python train.py --num_hidden_layers=12 --hidden_size=192 --num_attention_heads=6 --num_key_value_heads=6 --head_dim=32 --intermediate_size=512 --vocab_size=1024 --hidden_act="swiglu" --norm="rmsnorm" --norm_place="pre" --norm_eps=1e-05 --positions="rope" --rope_theta=10000.0 --rope_fraction=0.75 --qk_norm=false --attn_scale=0.177 --bias="all" --tie_word_embeddings=false --parallel_block=false --init="trunc" --init_std_qkv=0.0385 --init_std_o=0.0385 --init_std_up=0.0385 --init_std_down=0.0236 --optimizer="muon_variant" --learning_rate=0.0189 --lr_mult_o=1.5 --lr_mult_down=1.5 --beta1=0.95 --lr_head=0.00677 --warmup_steps=200 --schedule="wsd" --decay_fraction=0.646 --decay_shape="pow" --final_lr_fraction=0.02 --batch_tokens=65536 --max_seq_len=1024 --doc_mask=true --train_tokens=267700000 --max_steps=4085 --dataset="wikipedia_en"
MLP neurons of a small language model. Each row is named by its layer, matrix (down: output weights) and neuron, and shows model dimensions 64-159. Each number is 128 + 24 x the weight over its row's rms, rounded and kept within 0 to 255. A neuron's up and down rows have the sign that makes its largest values positive.
A block is one neuron, or neurons of one layer that tend to fire together. After each block is what it responds to, as a language model described it from the Wikipedia text at the highest values.

L9.down191 [139 104 108 104 161 125 148 115 116 143 157 139 134 145 155  96 130 117 161 118 118 146  93 133 118  87 139 113 143 141 185 138 138 110 142  91 107  94 147 134 110 109 139 145 152 135 128 154  94 122 143 184 144 160 133  98 144  85 101 119 127 121 123 103 115 114 141  96 156 172 174 122 115 145 138  72 101 127 112  91 121 122 113 141 117 100  95 148  98  88 175 189  89 112 125 122]
Responds to: Sentence-ending periods. Periods that close a complete sentence in biographical or historical Wikipedia prose, sometimes a colon or semicolon, as in "became a film producer." and "returning to the ground.".

L9.down256 [111 109 154 111 120 104 103 111 121 102 156 176 102 157 123 110 149 164 163 151 105 152 143 110 121 135 142 164 122 140 133 129 136 128 129  83 136 143 105  93 126 110 153 112 124  86 111 127  85 146 178 115 154 110 106 111 141  77  83 161 144 152 157 147 155 100 118 129 119 166 145 150 118  96 136 119  78  89 102  60  99 166 142 122 112 135 168 125 130 136  93 103 102 141 110 123]
Responds to: Coordinating "and" in adjective pairs. Mostly "and" (or "&") joining two modifiers or nouns, as in philosophical and medical, conservative and liberal, Awards and collections; also some mid-word suffix pieces like -ic, -ly.

L6.down165 [113 133 157 138 144 131 169 140 127  75 137 136 134 139 132 115 124 124 150 176 140 116 127 139 136 148 103 167 110 146 119 146 130 125 112 128 134 195 131 157 103 151 122 114 147 138 113 140 144 135 131 110 106 128 121 108 125 104  97 141 107 132 152 118 118 136 138 167 150 159 112 128 124 145 140 158 124 111 124 105  88 130 167 146 157 108 161 137 137  98 143 109 111 137 133 123]
L6.down172 [114 123 129  93 130 141 110 111 122 140 144 157 164 114 153 140 126 115 118 118 127 139 170 101 137 131 155 106 120 117 146 113 150 137 168 159 132 137 151 162 103 138 133 149  55 131 102 131 165 123 168 123 179 135 124 160 134 147 112 128 159 133  86 154  91 120 107 155 144 127 138 150  98 145 116  98 162 137 104 169 125 100 165 120 111 147 123 141 172 114  89 122 132  88 103 154]
L6.down188 [ 89 142  98 154 138  44  74 146 127 151 138 128 140 129 167 117 107 144 101 125 124 112 122 145 179 147 148 124 156 154 107 140 100 106 157 148 136 116  96 155 132 148 111 126 169 122 133 109 147  99  92 104 142 122 142 115 158 121 116 183 110  99 110 152 139  98 172 139  99  81 144 122 150 139 134 114 122 154 142 157 103 111 180 150 116 114 108 130 101 138  92 144 154 130  96 115]
L6.down195 [ 81 138 140 116 159 158 110 178 143  99 103 172 156 121 207 114  95 163 132  64 147 137 132 146 122 145 139 146 133  86 135 111 138 120 116 123 114 162 132 130  82 125 148 110 109 137 138 155 143 132 151 109 155 117  94 124 165 170 143 119 117 141 129 148 150  92 119 119 165 133 107 147 120 144 144 127 120 149 145  94 111 160 118 138 121 127 130 110  65 145 115 106 112  99 105 158]
L6.down225 [136 120 134 146 121 129 121 134 123 148 151 123  82 175  99 111 131  89 129 101 104 122 129 126 116 139 126 173 151  92 173  90 105 138 110 140 136 120 164 120  92 103 129 162 135 112 198 174 101 126 152 120 105 112 101 110 136 109 144 138 138 115 125 147 106 143 152 132 142 119 132 181 114 135 168 145 148 121 143 129 167 142 105  93 163 125 137 138 125 130 116 186  76 124 133 123]
L6.down241 [109  87 105 157 128 128  77 118 123 167 137 133 136  95 123 152 149 147 144 125 101 107 195 162 126 144 149 101 154 144 143 139 150 128  97 122 129  78 118 146 133 112 156  92 121 121 144 122 124 116 164  99 160 142 129 145 106 158 130 144 180 160 143  83  82 147 121 131 106 113  83 112 172 144 190 143 134 120 108 131  79 146 132 134 131 118 184 156  75 119  83 150 113  93 103 121]
L6.down376 [ 99 132 136 161 152 140 107 130 126 140 162 152 101 161 121 142 116 130 156  61 119 146 153 166 165 160 124 149 112 103 127 145  81 148 105 163 114 124 131 159 153 139 119 180 159 165 185 159  86 114 177 134 121  87 124 127 139 121 116 107 101  97 127 139 119 134 127 116 135 112 130 109 150 120 127 163 133 116 118 113 105 117 188 104 108 142 154 117  95 127  86 148 124 157 146 152]
L6.down456 [124 112 142 133 124 126  47 116 106  72 131 137 146 126 133  94 140 120  77 134 141 163 136 170 116 109 170 105  99 130 136  98 130 144 132 117 125 103  94 164 104 123  94 116 136 142 115  99 148 112 119 148 102  79 174 148 110 121 129 163 118 137 137 151 132 122 110 121 165 125 150 131 131 105 101 150 108 127 156 116 163  86 113 159 152 134 134 144 167 141 149  94 138 141 183 109]
Responds to: Conjunction after role nouns. Fires mostly on "and" joining two occupations or roles in biographical openings, such as educator and philanthropist, engineer and inventor; weaker on "by", "to" and colons after a role or name.

L6.down53 [107  78 146 134 114 123 119 146 124 114 111 102 131 136 166 128 106 126 130 119 141  92 131 163 156 120 127 124 133 111 148 171 149  74 110 178 128  90 145 134 133 130 159 132 110 121 148 123 103  91 144  96 149 153 107  99 122 148 191 120 156  96 104 123 153 105 103 162  76 147 165 108 112 118 137 110 117 118 132 117  95 114 107 116  88 135  86 139 112 105 109  99 145 143 144 130]
L6.down69 [151 176 164 104 104 136 170 129  86  73  90 105 104 130 157 129  97 144 152 165 133 156 140 107 152 135 153 148 142  83 135 118 140 138 157 132 121 135  64 167 114 132 172 146  81 154 129 144 144  77 130  84 153 131 106 129  98 156 114 152 101 100 136 133 152 116 112 159 133 128 107 136 133 136 120 115 187 106 108 140 110 143 143 128 151 145 120 105  91 131 144 125  94 117  92 131]
L6.down102 [146 117  88 169 107 114 147 141 116 123 152 121 138 169 151 125 146 120 129 106 138 162 128 110 141  94 111 140 148 107 148 146 155 134 169 103 129 105 100 100 150 110 128 115 132 115  69 125 102 132 162 104 157 137 136  98 122 163 122 177 128 122 124 148 141 103 178 110 107 157 133 158 113 109 145 124 145 104 161 111 140 164 183  87 105 138 161 104 110 149 106 130 113 124  94 106]
L6.down166 [108 152 145 128 188 132 133 149 135 121 103 107 110 128  96  98 121 124 125 147 150 155 123 174 115 120 116 127 178  81 151 144 153 172 133 154 125  55 117 110  96 119 159 131 120 118 139  86 143 144 110 172  76 111  91  85 119  97 133 112 120  97 106 140 150 119  89 126 173 118 167 158 101 116 150 126 137  77 118  96  93  90 112 116 113 119 131 106 134 123 142 139 130 103 144 116]
L6.down206 [155 137 135 130 152 162 111 148  60  99  92 124 110 130 167 153 133 149 137 138 133 114  96  93 133 127 142 141 134 126 132 119 173 115 143 133  98 149  96 115 120 145 182 172 160 129 151  85 105 137 101 172 168 205 137  87 156 150 140 177 127 137 142  90 140 119 136  85 173 128 121 136 112 126 139 126 135  92 101 127 126  99 148 132  91 105  89 125 111 144 124 130 142 145 154 149]
L6.down381 [177 109 137 100 118 137 157 155 150 108 124 105 157 138 121 131 113 151 141 157 115 160  91 147 123  85 107 141 104 154  85 131 136 123 166 115 143  84  91 112 131 157 161 151 153 144 121 132 140 108 100 183 147 149 145  72 141 131 132 134  94  94 143 130  96  83 135 119 134 127 116 126 132 113 169 183  86  90 112 148 127 147  97 110 141 137 141 170  90 118 134  97 120 134 110 122]
L6.down414 [112 108 126 128 162 135 143 133 133 141 107 108 173 127 135 116 178 113 127  85 120 117 118 140 106 146 132 121 126 163 116 110 141 187 157 129 151 100 149 152 115 122 121 145 161 135 119 174 115  78 150 102 136 157 136  79 133 126  72 108 134 114 155 109 120 159 119  85 124  93 139 134 118 126 149 155 112  84 148 183 133 104 151 124 108 106  93  93 146 127 125 134 138 123 158 127]
L6.down470 [120 127 154 122 125 138 127 123 115 203 143 123 166 151 121  92 121 118  79 117 137 132 137 161 114 105 122 149 144 136 113 142 128 120 136 135 188 105 113 140 132  97 181 118 144 158 131 123 122  91 108 165 121 124 106 105 128 136 141 146 122 127 139 149 138 159 148 140 150 209 104 121 142 117 117  82 121 113 108 130 118 151 158 136 114 140  95 138 139 142 123 114 100  97 125 133]
Responds to: Paragraph-break newlines. The second newline of a blank line between Wikipedia paragraphs, just before a new paragraph or a == section heading ==, less often a sentence-final period.

L8.down43 [108 133 118 110 152 125 103 150 151  58 147 145 140 131 125 143 103 113 161 147  99 137  99 111 150 165 109 141 123 126 176 112 103 128 150 161 140 108 100 152 119 125 169 147 110 134  69 184 128 128 140  95 140 154 128  80 132 129 144 148 164 111 138 138 113  94 145 141 152 104 110 118 115 137 166 138 143 117 138 143  71 126 118 163 121 115 135 100 109 101 117 120 115 140 155 124]
L8.down184 [111 128 124 171 128 137  70 118 119 137 100 133 175 152 141  99 130 120 125 152 128 148 125 122 132 144 118 178 129 116 150 152 137 113 141 157  93 113  89 106 106  97 135 142 148 101 138 132  91  92 133 101  90 129 134 152 161 108 102 138 149 154 137 171 144 158 154 143 125 105  70  69 152 144 128 130 189  81 153 148 107  97 136 137 164 116 113 178 174 137 100 120 132  82 151 119]
L8.down212 [130 130 156 136 144 125 147 124 115 137 116 116 109 107 118 145 170 131 169 131 160  99 106 108 101  75 127 123  91  97 124 131  91 161 113  92 118 108 135 132 137 141 135 161  84 103  64 127  97 109 134 148  75 151 107 140 125 121  93 110 152  95 119 148  83 129 132 144 104 133 114 140 125 148 123 138 148 130 127 143 148 143 172 151 153 151 112 109 178 161 130 133 105 153 114 114]
L8.down214 [107 156 137  75 141 176  85 127 128 154 147 105 135  86 147 118 127 161  78 141  99 112 122 138 164 148  81 104 151 133 131 151 134 112 108 177 117 129 134 107 116 105 133 117 102 146  87 115 124  69 119 117 126  95  76 131 129 159 135 168 115 147 140 177 144 126 118 122 143 110 122 102 141 114 139 117 158 134  92 137  91 107 139 124 140 180 183 198 186 119 158 148 118 136 153 140]
L8.down232 [136 164 115 126  99 151 117 137 134 148 146 111 100 142 145 148 121 172 153 132 166 162 126 151 108 133 190 113 166 125 143 133 139 106 116 100 110 111  84 141  97 119 123 159 140 110 116 138 106 150 167 143 131 139 111 117 115 132  93 149 130  68 164 136 132 108  88 172 158 139 135 130 146 145 138 159 127  97 149 111 135  98 128 136 118 146 105 177 112  95 146 133 163 132 154 105]
L8.down265 [147 105 144 124 112 135 154  85 102 132 100 122 140 115 114 126 177 122 101 165 157 162 122 122 107 137 149  80 124 164 144 108 128 128 126 108 151 152 118 107 121 130 141 144 106 141 147 103 134 108  56 148 137 149 150 114 171 105 123 100 126 123 138 139  89  75 129 143 109 162 129 106  96 109 163 120 129 112 102 147 136  83 178 152 120 113  85 126 114 108  90 146  90 119 145 114]
L8.down315 [115 134 106  65 104 114 129 132  90 127 124 121 130 112 143 118  97 106 128 133 111 167  87 149 147 125 173 145 140 120 155 124 141 138 148 132 103 112 131  98 173 120 145 196 116 133  91 106 129  99  96  95 106  97 116  90 120  89 132 185 160 129 114 113 206 157 107 104 123 134 137  81 174 102 116 106 121  91 128 134 118  96 146 138 125 183 115 124  97 144 126 158 143 129 118 105]
L8.down388 [160  82 143 123 108 135 145 150 132 119 111 113 124 121 156 145 152 172 179 185 120 135 123 125 130 116 145 121  78 104 104 127 145 151 144 132 132 120 182  88 122 121 150 151  76 112 142 107 100 124 123 127 121  99 117  80 142 126 162 101 131 111 127  90 145 100 137 115 119 137 146 128 145 128 123 145 153 124  75 125 138 120 112 116 145 143 114 110  95 136 107 130  94 156 144 119]
Responds to: Section heading closers. Closing equals-sign markers ending wiki section headings, mostly first headings in biographies like == Career ==, == Biography ==, === District 19 ===.

L8.down61 [134 131 119  78 110 117 104  87 139 137 130  99 111 151 176 147  99 171 172 130 152 132 102 153 147 148 113 106  76 106  97 138 132 120 127 137 104  98 134 141 161 154 179 119 120 128 157 152  87 137  93 164 137 156 124 159 114 122 128 118  81 121 150  61 161 132 132 103  86 107  94 122 115 137 156 131 171 157 116  69 156 122  99 148 156  88 126 118  96 122 158 111 176  96 136 141]
L8.down186 [119 169 110 126 121 143 140 145  67  73  78 157 112 141  95 120 114 160 124 119 152 127 147 143 158 154 144 134 140 152 196 133 128 166 125 110 141 178 117 149 139 154 150  85 104 133 139 127 183 129 135 141 164 110 156 126 151  80 140 121 150 107 163 104 118 145 120 159 122 123 146 166 171 111 121 170 106 133 131 147 126 160  40 140 144 131 108  96 155 165 125 141 100 178 126 125]
L8.down187 [178 126 151 162 158 112 175 142 142 152  90 140 153  96 159 105 132 149 114 111 101 133 141 116 127 142 114 130 136 112 163 122 157 162 121 128 107  81 143 127 144 129 125  78 129 143 136 141  95 102 157 133 200 109 147  66 121 116  97 119 153 153 154 133  94 161 124 133 129  95 129 149 125 123 109 145 132 112 110 133 135 117 105 118 144 132 124  93 169 123 138 127  80 174 124 154]
L8.down320 [159 149 151 134 132 110 148 116 109 153 167 127 133  93  91 114 155 151 140 158  86 138 128 127 119 145  94 173  85  77 167 175 166  92  95 159 125 150 152 136 150 130 143 148 122  88 138  95 110 111 150  99 179 164 111 137 109 154 152 114 108 154 110  97 128 121 110 138  97 117 183  88 104  78 116 106 103 152 129 116 152 168  87  87 126 145 131 144 123 134 138 126 112 145 139 175]
L8.down362 [143  89 154 122 104  86  93 146 134 140 135 171 140 126  99 136 143 133 133  75  92  90 129 153  96 123 143 118 197 163 136 137 121  97 145 106 122 152 152 138 120 150  89 127 127 121 158 170 146 154 168 160 128 161 122 130 150 102 110 134 137 125 147 133 167 110 129 112 118  47 106 165 106  95 122 122 121 125 106 126 138  56 156 139 123 125  94 111 117 155 139 154 119 132 160 115]
L8.down368 [111  88 112 134 142 141 192 174 113 157 142 130  94 153 125 152 138 163 152 138  92 126  98 153 111 115 161 123  81 123 111 116 117 153  97 156 145 119 138  98 113 112 153  97 124 126 133 102 111 123 136 120 186 145 174  42 102 129  74 147  86 117 120 122 132  76 106  90 154 154 147 145 127 146  75 139 156 107 150  89 136 157 116 119  98  92  88 114  92 164 143 128  92 130 147 124]
L8.down401 [110 133  95 137  87 144 152 137 133 143 108 141 134 128  77 151 108  96 168 160 122  90 115  99 152 147 148 129  94 110 172 126 137 108 115 133 129 127 133 104 137 122 124 119 113  91  83 105 155 103 125 106 132 116 111  95 173 102 137 113 161 115  97 118 112 112 118 144 119 105 146  96 110 130 115 145 138 117  81 126  99 154  89 148 110 103  82 134  83 142 145 137 128  99 132 125]
L8.down502 [134 164 151 147 101 145 170 187 151 116 111 129 114 173  83 122 121  98 125 155 150 129 119 128 146  83 139 129 124 115 153 133 156 117 147 145 121 130 127 160 109 139 146 113  96 130 142  88 111 177  67 116 143 145 153 163 116 154 149 110 157 121  90 145 117 156 139 123  88 161 116 144  97 127 125 142  63 149 141  98 116 156 111 152 122 132 151  89  65 125 135 107 104 140 120 171]
Responds to: Clause links before verbs. Connective tokens that lead into a verb or participle: and between coordinated verbs, -ly adverb endings, and the ending of split relative wh-words (which, who).